Weights of a small GPT-style language model, trained from scratch on English Wikipedia: width 256, no biases in attention or MLP.
MLP neurons of a small language model. Each row is named by its layer, matrix (up: input weights) and neuron, and shows model dimensions 176-239. Each number is 200 + 40 x the weight over its row's rms, rounded and kept within 0 to 999.
After each neuron's rows, "fires after" lists the tokens most often just before its 100 highest values on Wikipedia text that the model never trained on.

L10.up85,170,176,207,205,159,180,223,216,200,273,163,150,162,190,181,197,298,219,161,213,208,296,162,232,142,206,180,239,215,263,231,172,200,211,182,167,128,213,179,194,250,238,178,216,241,272,204,139,232,189,203,238,264,282,229,234,159,182,218,189,179,201,166,198
fires after: " K", " v", " V", " m", " R", " r"

L4.up894,255,232,185,229,190,161,159,181,191,181,251,214,185,233,209,224,265,160,166,193,164,263,113,181,194,118,224,130,135,213,172,106,185,249,221,171,207,140,221,171,183,169,218,274,257,194,127,238,200,242,229,212,190,217,243,237,234,221,172,234,177,154,251,265
fires after: "201", "\n", "194", "200", "195", "aged"

L5.up375,337,222,206,203,240,175,174,257,177,109,179,179,234,187,238,151,179,144,240,205,126,135,207,173,223,221,205,209,209,146,166,213,225,131,285,237,167,165,205,203,284,213,231,144,195,200,208,206,273,176,244,208,206,187,131,221,222,193,219,216,149,192,229,160
fires after: " ", " (", "0"

L6.up750,265,126,266,211,162,230,154,209,178,276,269,228,239,200,242,171,214,231,173,132,197,187,137,209,183,257,276,139,175,194,134,160,250,173,189,196,207,153,152,140,288,173,176,135,189,251,258,199,249,137,218,204,187,185,236,163,193,201,215,226,199,177,225,222
fires after: "0", "201", "198", "193"

L6.up712,278,203,196,262,164,201,202,189,217,170,241,232,236,204,137,173,243,238,236,208,196,235,100,199,163,232,226,181,179,172,145,163,176,165,226,174,225,124,160,212,228,225,244,115,151,254,174,169,213,172,219,131,146,228,169,158,224,195,209,214,210,220,157,197
fires after: " ", "-"

L8.up844,238,163,253,167,172,201,195,172,221,229,238,193,227,253,180,196,208,207,191,178,225,312,132,202,239,160,198,234,209,225,139,186,163,183,205,235,241,226,182,165,219,148,179,259,191,217,220,190,176,137,207,245,223,180,224,155,295,229,224,178,165,192,183,262
fires after: "A", "E", "R", "L", "D", "P"

L10.up637,301,225,190,222,253,125,171,192,202,226,211,212,183,186,188,123,205,244,237,119,178,223,199,319,212,195,232,201,144,232,147,175,257,187,201,293,233,193,229,168,233,201,194,179,217,167,228,171,265,194,323,201,179,171,154,160,249,208,287,205,264,230,169,213
fires after: " R", " d", " l", "l", " rel"

L8.up231,262,169,231,235,223,150,184,119,248,190,237,231,253,213,181,155,171,264,169,269,205,232,184,216,150,174,215,218,242,221,203,238,187,158,154,161,234,194,199,226,220,248,194,179,207,244,242,234,214,207,159,220,182,151,153,249,238,185,170,225,213,168,216,114
fires after: " ", " |", " March"

L2.up158,201,200,222,226,220,236,198,180,217,203,176,168,214,168,173,166,171,150,190,225,155,155,282,189,197,160,178,197,159,216,261,218,141,208,300,187,250,248,202,238,209,189,244,226,246,236,203,168,159,193,286,206,205,169,128,201,192,152,241,212,123,218,221,158
fires after: " "

L10.up176,270,148,197,227,215,238,228,227,182,194,253,210,202,215,241,181,204,248,233,226,127,224,182,173,229,119,182,226,168,197,212,146,297,212,248,276,105,224,177,233,184,225,270,247,152,165,223,224,193,216,194,203,186,258,143,144,220,200,236,210,263,184,244,270
fires after: " F", " f", " B"

L6.up66,185,177,158,171,148,266,141,237,196,170,196,188,285,254,114,174,169,168,215,169,158,188,188,211,166,235,229,181,219,161,151,258,182,173,266,223,211,225,178,189,210,244,152,209,196,156,158,126,194,183,292,165,165,199,166,158,214,204,243,199,206,271,211,204
fires after: " ", ".", " ===\n\n", " to"

L8.up785,193,242,265,233,132,237,96,179,206,194,210,188,230,158,144,120,180,212,175,156,123,188,191,167,175,187,192,146,157,280,249,254,218,185,266,176,162,191,215,168,200,127,181,236,209,145,153,217,114,147,241,238,234,205,189,178,235,209,239,195,222,208,229,230
fires after: " is", " was", " as", ",", " ("

L4.up69,203,190,168,174,183,140,136,188,192,180,198,221,213,152,116,241,163,223,187,135,201,135,225,206,196,93,193,205,197,180,227,225,203,235,219,183,164,191,221,183,195,243,173,188,185,177,122,193,263,134,157,183,251,214,175,243,250,181,240,246,211,227,189,170
fires after: " |\n", "|---|---|---|---", " the", " led", " to"

L2.up738,231,172,197,152,210,204,145,173,236,164,215,129,172,89,142,141,187,195,241,232,173,225,187,254,238,196,272,174,146,234,197,164,235,236,218,225,189,250,235,239,188,245,198,167,129,152,220,190,160,216,257,198,177,213,289,147,250,220,187,204,190,273,291,286
fires after: ".\n\n", ".", "\n\n", " |\n\n", ")\n\n"

L10.up642,170,202,236,252,190,180,210,142,192,240,216,182,215,241,138,205,201,246,212,261,235,203,138,186,187,211,161,210,226,209,163,183,202,210,253,207,161,214,131,198,268,189,219,192,172,238,186,143,190,183,234,246,271,189,166,164,221,257,213,258,255,208,230,231
fires after: "B", " K", "i", "k", " V", " D"

L8.up291,259,202,211,177,162,141,215,188,145,238,201,284,228,218,215,196,300,222,192,180,195,206,216,254,145,160,244,112,196,209,182,197,239,149,247,159,194,204,297,164,245,157,231,176,238,228,202,189,218,219,226,164,142,200,253,269,220,157,162,245,212,131,209,200
fires after: "."

L8.up5,142,265,214,202,216,175,160,157,215,272,207,222,169,227,188,229,200,235,186,214,262,167,210,223,181,188,203,117,150,229,215,171,227,252,228,235,176,150,209,179,210,163,199,198,240,189,173,182,211,164,209,226,260,198,174,195,196,167,289,223,166,193,212,157
fires after: ",", " ch", " m"

L10.up182,149,163,183,138,258,260,184,231,188,200,176,248,219,198,173,171,113,223,154,231,245,267,125,229,194,162,204,225,250,180,198,156,275,153,180,192,269,206,240,269,214,174,227,193,207,146,129,160,138,178,227,241,159,222,168,242,225,220,179,200,227,158,225,161
fires after: "en", "ac", "c", "ed", " Mac", " Ben"

L10.up376,161,199,158,209,176,233,212,193,184,151,244,246,217,226,184,171,207,184,226,207,243,310,147,271,273,172,179,201,257,272,151,181,162,200,143,154,166,251,270,160,268,236,243,186,206,206,221,196,208,204,202,197,236,268,247,245,199,172,151,180,262,159,204,232
fires after: " Ch", " L", " sh", " N", " V", " m"

L4.up701,254,233,160,142,161,217,172,177,195,284,254,205,191,162,157,225,214,258,254,228,128,240,232,284,181,110,216,208,167,214,235,216,211,235,189,217,258,201,256,274,212,246,180,222,102,168,163,251,203,129,193,217,138,246,225,182,227,195,161,195,250,241,193,266
fires after: ".\n\n", "\n\n", ")\n\n"

L10.up266,220,201,226,189,186,254,165,187,242,221,153,231,183,246,236,134,175,241,196,169,187,233,190,221,173,236,227,183,208,227,204,213,196,254,197,197,236,198,209,190,212,178,186,105,263,204,256,171,194,125,180,190,195,192,227,140,240,152,163,208,152,214,212,234
fires after: " (", "202", "==", "191", "193", "C"

L10.up447,237,219,169,236,188,238,256,214,246,253,261,242,158,236,196,248,172,272,226,192,186,211,229,228,184,217,198,198,117,246,208,203,242,160,235,209,189,179,264,183,261,168,269,178,142,171,152,203,218,263,206,213,171,231,260,250,150,221,203,216,135,164,222,218
fires after: " D", " B", " R", " G", " g", " d"

L10.up759,193,223,188,163,162,101,117,203,178,238,192,214,172,181,225,209,217,154,155,160,102,182,165,247,208,174,184,150,190,239,165,152,191,222,180,167,181,211,174,231,254,232,170,93,280,166,158,189,188,171,269,218,276,222,268,216,261,174,275,196,243,114,173,190
fires after: " |", "p", "us", " ", " comp"

L5.up348,198,255,244,131,135,128,180,212,181,228,254,160,229,231,140,233,237,170,180,195,222,225,152,308,260,219,286,125,213,130,233,167,215,189,176,181,264,190,222,159,207,217,218,144,197,153,186,156,223,202,191,128,160,314,230,195,223,155,197,228,197,189,193,195
fires after: "201", "199", "202", "198", "200", " stat"

L8.up877,232,199,252,198,230,239,199,162,245,176,183,258,214,210,188,198,202,163,253,135,93,196,217,195,148,253,197,132,228,237,164,273,204,206,201,156,186,162,287,221,156,134,190,209,267,244,180,206,162,160,241,118,140,198,222,196,280,203,248,215,191,225,167,164
fires after: ",", " is", ")", " most"

L10.up958,252,211,241,241,163,190,213,208,165,186,169,202,202,204,181,181,215,211,226,271,212,228,198,198,161,180,184,200,182,258,165,165,223,230,133,209,194,170,262,160,238,274,239,241,184,173,145,163,192,198,258,232,149,188,168,198,209,169,212,181,229,243,242,184
fires after: " F", " f", " O", "B", "P", "C"

L5.up63,205,198,181,268,139,174,189,127,212,178,278,141,230,184,182,118,300,191,200,228,147,191,212,280,205,219,224,186,190,219,221,206,202,216,199,257,141,184,266,219,209,236,152,116,246,220,232,157,144,207,252,173,150,276,251,182,150,179,266,218,197,240,182,158
fires after: " as", " was", " is", " Released", "),", "\""

L10.up612,169,133,221,178,187,223,176,239,185,177,270,233,193,240,108,209,213,195,232,165,271,269,236,215,181,251,202,224,175,279,225,247,245,219,151,204,200,185,238,179,231,195,145,166,188,173,236,123,248,182,186,202,154,210,215,127,184,190,286,183,143,193,206,228
fires after: " ", " L", " G", " R"

L10.up834,280,146,288,158,132,171,220,184,152,202,229,122,216,246,167,129,286,181,156,241,83,205,182,236,173,141,177,165,159,184,187,256,232,223,204,232,196,244,233,211,201,212,150,203,205,131,145,213,167,205,230,245,219,192,151,183,135,206,169,237,213,190,190,176
fires after: "p", "arter", " comp", "ro", " Sp"

L4.up86,198,262,208,201,214,197,193,163,120,264,254,225,210,187,162,127,224,167,191,160,188,264,157,209,179,223,205,170,179,250,204,193,262,168,167,272,172,205,261,162,190,173,250,211,198,235,211,190,274,219,235,172,238,197,216,143,180,126,178,188,202,131,209,200
fires after: " February", ".", " March", " January", " August", " November"

L6.up37,315,150,208,220,201,260,182,225,112,177,194,130,207,150,163,149,228,136,175,229,225,195,221,175,249,224,239,176,186,180,197,165,250,216,230,199,250,231,232,167,172,135,221,183,207,218,194,121,259,194,247,215,230,264,266,144,179,241,234,151,223,213,224,206
fires after: ".", " (", "33"

L4.up457,202,169,191,225,181,259,171,164,126,243,217,148,248,226,232,188,276,201,226,272,176,217,186,183,215,145,270,225,137,256,181,203,203,241,226,183,191,202,227,201,209,215,184,193,170,247,150,195,211,250,235,258,182,228,198,180,212,182,160,258,151,207,271,213
fires after: ".\n\n", "ister", ").\n\n"

L8.up318,241,176,209,223,165,169,224,213,232,164,192,220,220,251,153,157,151,224,288,235,194,158,198,243,165,206,261,153,204,156,223,167,202,185,229,177,197,253,188,211,153,105,259,176,242,163,197,111,166,192,211,177,110,285,201,153,186,197,203,250,192,189,288,155
fires after: ".", "–", "-", "aring"

L10.up280,219,149,226,156,166,186,200,206,166,194,231,198,235,225,209,268,267,167,233,136,146,256,201,219,231,232,196,204,180,150,281,108,216,156,212,138,101,189,276,213,238,216,213,204,148,213,170,201,173,245,265,181,201,279,185,169,170,240,172,202,187,125,206,313
fires after: " R", " K", " Mar", " r", " V", " G"

L10.up654,208,172,248,233,156,188,204,159,225,193,281,215,181,209,144,239,175,191,183,240,203,231,240,185,155,194,229,140,145,267,157,138,193,191,199,292,135,166,276,196,236,156,173,172,169,219,189,194,209,245,162,182,181,195,169,155,180,224,184,188,257,155,238,237
fires after: " p", " sp", ".", " Sp", "sp", "ap"

L8.up213,238,210,209,199,186,266,156,234,175,173,256,181,236,219,175,201,212,192,243,237,239,223,184,185,153,221,234,114,127,173,172,151,257,168,247,230,184,249,244,243,227,227,180,225,182,160,256,169,205,212,254,202,149,234,217,165,258,238,227,218,219,98,253,201
fires after: " No", " Sem", "==", " S", " s", " sem"

L8.up897,169,223,265,217,185,277,200,205,153,211,217,231,277,213,109,258,233,240,223,174,123,220,163,143,188,244,251,214,224,210,162,174,219,155,301,225,209,178,244,154,255,175,246,179,217,238,214,188,139,166,176,169,171,208,226,249,179,175,249,250,167,193,205,231
fires after: " is", " was", " f", " are", "-", " have"

L10.up1018,196,144,169,201,172,239,189,101,231,152,252,232,194,244,139,227,168,174,213,191,227,272,110,244,174,137,194,142,143,276,223,224,213,171,300,162,214,224,235,216,231,173,201,255,200,173,152,158,232,211,274,283,180,219,180,169,204,196,271,220,257,239,166,229
fires after: " B", " p", " d", " ", " D", " P"

L2.up700,242,244,209,187,253,162,149,223,184,227,218,172,208,277,161,219,257,153,159,229,221,247,166,215,178,127,221,173,233,207,220,219,184,229,192,224,174,213,207,255,251,151,202,220,167,159,151,179,209,198,273,106,176,187,262,141,235,194,215,234,187,231,172,181
fires after: "0", " Apps", " ", " Goals", " League", "2"

L8.up915,192,221,209,224,148,202,98,229,259,205,257,174,219,235,168,199,202,237,166,185,171,269,225,212,253,233,282,260,255,200,226,178,207,185,227,191,244,130,160,116,312,190,193,195,191,231,288,192,299,195,151,205,197,205,137,191,165,196,262,224,182,226,164,144
fires after: " ", " the"

L10.up267,250,242,165,224,205,195,170,193,228,165,226,202,147,183,183,168,201,244,207,214,203,182,242,226,231,249,205,204,144,246,241,148,220,155,197,160,235,273,241,201,280,233,257,192,240,158,198,221,258,245,148,254,216,222,168,173,244,234,275,203,180,177,187,246
fires after: " B", "G", " s", " S", " sch", " G"

L10.up657,291,200,234,223,232,197,172,190,196,210,298,220,215,171,183,162,169,131,208,215,150,179,163,174,164,161,256,236,178,242,225,206,236,139,211,243,206,203,229,166,277,140,117,209,221,186,216,188,120,173,189,241,101,221,158,228,307,218,225,140,192,149,171,224
fires after: " ", " d", " v", "D", "-d", "-"

L8.up178,194,184,233,171,204,184,169,197,231,234,251,169,162,217,138,181,211,185,238,149,213,177,196,283,227,189,246,155,219,177,195,188,186,214,234,184,181,161,194,215,215,236,187,192,228,186,149,144,237,147,176,180,290,219,193,143,304,123,220,268,231,207,224,218
fires after: " ", " to", "ing"

L10.up335,202,189,206,152,257,240,200,197,248,204,206,243,234,233,194,191,217,201,149,166,244,217,134,189,169,147,201,116,237,218,230,188,214,175,257,269,207,190,210,151,200,148,200,145,240,176,193,248,169,179,150,258,186,281,97,275,250,188,208,270,236,196,246,184
fires after: " ch", " cl", " dr", " t", " del", " Ch"

L10.up1008,162,175,178,154,153,248,175,167,216,241,197,206,209,177,123,260,199,219,210,136,207,298,210,230,208,181,261,233,210,198,169,154,196,142,187,194,204,151,175,279,187,226,181,240,168,234,214,196,204,143,199,199,115,216,200,235,199,197,177,185,241,203,263,192
fires after: " F", " M", "i", " m", "in"

L10.up764,216,244,259,161,218,229,262,173,222,238,173,166,197,199,174,185,204,263,235,191,227,218,253,225,162,139,218,131,187,163,222,262,244,126,247,195,201,151,282,232,199,217,193,261,193,240,205,221,162,214,240,182,198,248,208,229,173,248,228,166,191,155,204,317
fires after: " R", "p", "R", " D", " r", " d"

L10.up857,193,222,243,180,180,172,163,141,164,153,178,208,264,205,217,154,205,197,197,171,169,207,178,232,260,271,228,153,234,192,192,258,193,101,201,251,281,155,205,221,256,158,224,189,186,263,212,250,286,221,183,149,203,198,210,242,206,193,188,182,248,176,226,280
fires after: "2", "1", "5", "3", "0", "4"

L8.up510,311,223,192,217,220,190,206,179,245,258,228,213,161,141,212,209,203,209,213,190,177,217,219,269,245,176,197,140,136,235,225,212,167,182,172,258,227,170,229,175,196,189,136,141,236,194,176,214,208,197,282,161,215,216,156,173,205,68,326,203,209,204,248,199
fires after: ".", " was", ",", "-", ":", " r"

L8.up806,139,127,221,270,192,177,79,160,186,116,243,134,255,158,209,229,252,205,225,254,215,198,167,230,234,294,224,121,248,240,164,139,158,200,231,195,188,171,172,206,271,180,229,230,132,173,285,180,266,200,190,182,124,190,234,147,274,176,196,228,259,238,197,209
fires after: " a", " the", " (", "15", " on"

L8.up948,257,212,140,189,238,183,212,125,192,219,183,221,222,202,204,141,175,246,234,221,193,284,210,212,173,152,228,236,204,234,175,202,231,170,179,232,263,185,216,288,205,222,256,168,240,194,237,124,196,134,167,224,148,197,288,152,303,189,232,216,164,178,249,146
fires after: " ", "ren", "ash", "ele"

L10.up821,249,147,279,158,218,149,212,205,130,192,275,220,225,227,217,136,201,213,228,181,252,202,203,296,227,185,195,205,246,223,232,158,248,179,230,253,88,196,239,202,305,190,225,216,152,222,152,182,201,203,186,172,219,220,154,238,176,131,266,156,223,229,276,237
fires after: " r", " f", " R", " B"

L4.up314,276,168,173,167,212,215,247,254,213,205,259,171,219,207,217,197,227,187,187,186,200,243,141,306,243,192,214,229,180,191,217,173,204,205,212,209,216,200,224,266,217,118,208,226,275,172,104,219,234,144,184,263,245,227,245,193,200,227,144,221,167,152,192,234
fires after: "–", "200", "201", "red", "198"

L8.up374,224,252,228,86,218,210,212,222,136,225,255,182,254,195,240,224,185,186,209,149,165,153,181,205,128,241,163,205,203,197,82,153,272,210,213,235,199,207,318,233,201,220,188,165,201,192,188,174,153,216,161,213,134,218,218,207,210,173,147,198,207,240,210,195
fires after: " C", " c", " Or", " E", "E", "C"

L10.up104,221,207,290,222,221,272,136,183,203,222,225,160,167,203,177,182,189,240,218,246,167,203,187,278,258,229,180,192,201,123,151,189,234,79,185,205,217,232,173,249,191,233,261,206,195,225,183,177,218,228,274,182,173,190,219,223,120,221,132,233,224,225,277,263
fires after: "0", "1", "7", "8", " C"

L10.up550,204,251,236,205,215,199,162,143,240,145,244,245,216,164,174,177,213,253,192,175,243,212,147,296,165,215,158,179,241,140,283,226,258,197,194,241,255,220,253,191,182,163,161,188,205,221,142,217,256,211,263,189,186,312,136,153,186,156,215,256,241,212,221,200
fires after: "l", " Cl", " cl", " gl", " Gl"

L8.up483,274,192,199,181,239,193,248,215,233,190,247,237,210,268,188,154,140,144,179,232,101,157,229,216,170,159,185,152,143,151,167,185,172,163,159,225,239,272,185,176,219,167,172,214,198,207,243,175,220,148,216,165,108,186,188,198,234,197,208,179,141,198,176,219
fires after: " ", "-", " I", "oute"

L6.up122,241,174,221,224,211,253,130,187,125,306,171,189,228,259,193,146,232,210,169,189,236,233,201,244,186,157,226,258,167,224,198,247,269,183,221,218,211,139,256,172,176,158,169,223,225,156,117,225,171,131,148,226,207,184,179,155,206,214,214,192,151,224,209,204
fires after: " ", "1", " (", " medal", "ol"

L10.up619,214,244,183,225,139,217,178,231,222,166,190,204,229,165,169,249,182,268,162,209,221,224,245,287,212,168,198,235,210,324,219,175,212,225,200,182,252,223,116,115,168,182,214,216,161,186,244,271,232,142,152,150,167,232,156,179,215,204,206,308,237,227,187,169
fires after: "-in", "30", "15", " T", "h", "–"

L5.up43,182,191,247,143,194,276,153,170,193,259,174,145,183,161,128,168,175,210,196,195,156,251,253,207,167,184,189,214,153,282,152,176,249,181,204,209,156,199,261,193,186,188,146,121,205,179,154,237,137,181,168,188,203,246,263,121,216,152,264,169,186,263,238,253
fires after: " (", "M", "Pl"

L8.up30,245,114,191,234,194,203,187,203,246,178,184,195,220,159,155,175,256,188,215,228,202,190,175,208,207,150,244,149,186,266,209,170,201,175,218,215,242,236,271,204,193,176,252,156,199,174,172,163,238,190,274,128,154,151,220,132,189,154,225,244,157,223,232,261
fires after: " is", " was", " as", " became", ",", " be"

L6.up862,280,211,247,194,213,163,202,153,184,228,260,144,214,232,187,156,167,184,191,178,183,272,210,266,229,172,185,201,160,274,239,244,234,245,199,195,114,223,251,225,216,142,185,240,197,182,176,239,190,233,204,217,216,226,180,231,188,203,238,211,169,225,272,221
fires after: ".\n\n", "\n\n", " |\n\n", ")\n\n", "==\n\n", "nd"

L6.up296,273,270,199,225,201,220,165,227,154,164,217,155,164,207,143,203,238,209,221,216,166,201,272,219,208,188,191,189,186,189,197,198,253,193,202,208,201,176,211,244,181,209,131,164,221,224,175,159,201,154,229,155,176,196,206,163,148,188,263,173,199,175,253,234
fires after: " |", "°N", ":"

L8.up488,249,166,280,212,235,196,178,225,179,270,153,216,282,198,204,218,248,222,262,166,133,217,269,207,190,174,186,199,189,140,214,217,252,119,200,214,242,178,159,175,263,184,204,289,228,248,241,173,293,197,230,182,222,209,231,162,138,198,261,222,178,157,226,292
fires after: ",", " to", " he", " that", " which", ":"

L4.up554,226,169,288,188,163,154,163,193,227,84,265,214,216,229,252,138,222,283,250,172,181,247,69,265,205,199,284,226,187,199,229,186,206,236,185,209,174,190,250,171,194,176,209,215,152,159,212,144,159,236,183,158,134,238,199,208,245,130,272,272,190,139,235,210
fires after: ".\n\n", "\n\n", "==\n\n", "==\n"

L5.up641,197,135,257,190,223,154,189,282,187,159,141,190,192,157,129,119,166,199,204,212,207,225,87,218,229,225,228,169,165,243,130,206,223,242,213,226,194,266,240,116,213,120,267,187,177,243,261,89,177,107,172,142,225,156,202,167,197,224,247,226,225,167,187,202
fires after: " (", " \"", "C"

L10.up477,172,208,248,220,234,251,160,228,224,161,180,186,189,185,207,165,163,202,219,247,239,225,181,200,187,235,199,171,156,246,242,218,248,178,229,263,146,187,234,161,222,214,217,216,178,189,223,140,270,200,172,195,247,195,195,214,287,214,229,137,238,221,176,249
fires after: " N", " (", " A", " C", "A"

L2.up664,226,222,185,226,227,274,146,150,196,230,206,203,187,202,97,197,186,215,185,196,193,260,236,251,243,203,164,148,168,198,173,231,223,166,225,223,227,234,221,218,147,210,154,170,211,197,225,271,201,126,202,143,123,177,219,150,152,207,183,226,144,274,183,294
fires after: " "

L10.up728,202,231,215,201,182,227,247,232,178,230,229,159,199,236,178,211,201,217,228,123,195,243,218,208,237,211,197,161,144,184,266,137,230,133,246,158,143,172,262,206,167,174,201,239,116,176,155,196,206,178,234,219,210,242,140,183,181,202,203,201,256,147,229,271
fires after: " B", " b", " O", "B", "I"

L10.up571,246,207,247,172,252,290,156,227,139,290,189,199,233,192,257,201,275,224,232,217,234,210,110,169,185,257,266,196,203,179,239,209,328,250,225,208,195,202,255,108,215,184,189,214,171,149,180,140,195,172,157,214,151,241,172,215,206,170,153,210,271,252,205,200
fires after: " C", " int", " c", "oc", "C"

L8.up219,209,128,248,229,233,168,179,177,155,218,173,223,198,206,164,223,127,219,201,190,228,201,243,255,117,234,221,239,203,297,240,135,203,197,214,241,170,180,211,262,153,176,106,254,174,287,192,181,236,122,169,170,166,288,237,182,252,193,202,241,220,164,196,188
fires after: "–"

L6.up592,251,211,281,232,169,151,173,240,232,210,181,208,214,249,197,149,190,204,194,235,188,218,185,283,166,198,209,221,182,202,162,184,235,111,178,219,205,171,213,249,205,199,254,181,218,232,214,243,192,151,246,241,119,224,193,160,201,178,248,119,227,256,150,305
fires after: " ", " (", "1", " No", "202", "|"

L10.up1006,181,215,234,262,167,165,207,194,190,231,223,241,197,188,170,207,155,260,285,170,206,227,221,259,181,188,182,286,160,203,261,169,163,175,223,203,174,174,217,257,174,162,238,199,189,195,191,137,252,242,265,237,195,221,228,211,245,202,289,220,209,189,298,223
fires after: " D", " d", " M", "d", " R", "D"

L8.up869,196,102,224,194,152,232,183,128,176,225,192,260,264,168,191,222,229,229,228,108,236,179,245,211,163,201,284,241,189,162,142,142,190,185,243,298,143,212,243,212,211,176,215,214,214,173,191,161,207,166,233,150,131,206,256,224,183,164,211,265,157,213,256,241
fires after: ",", " that", " of"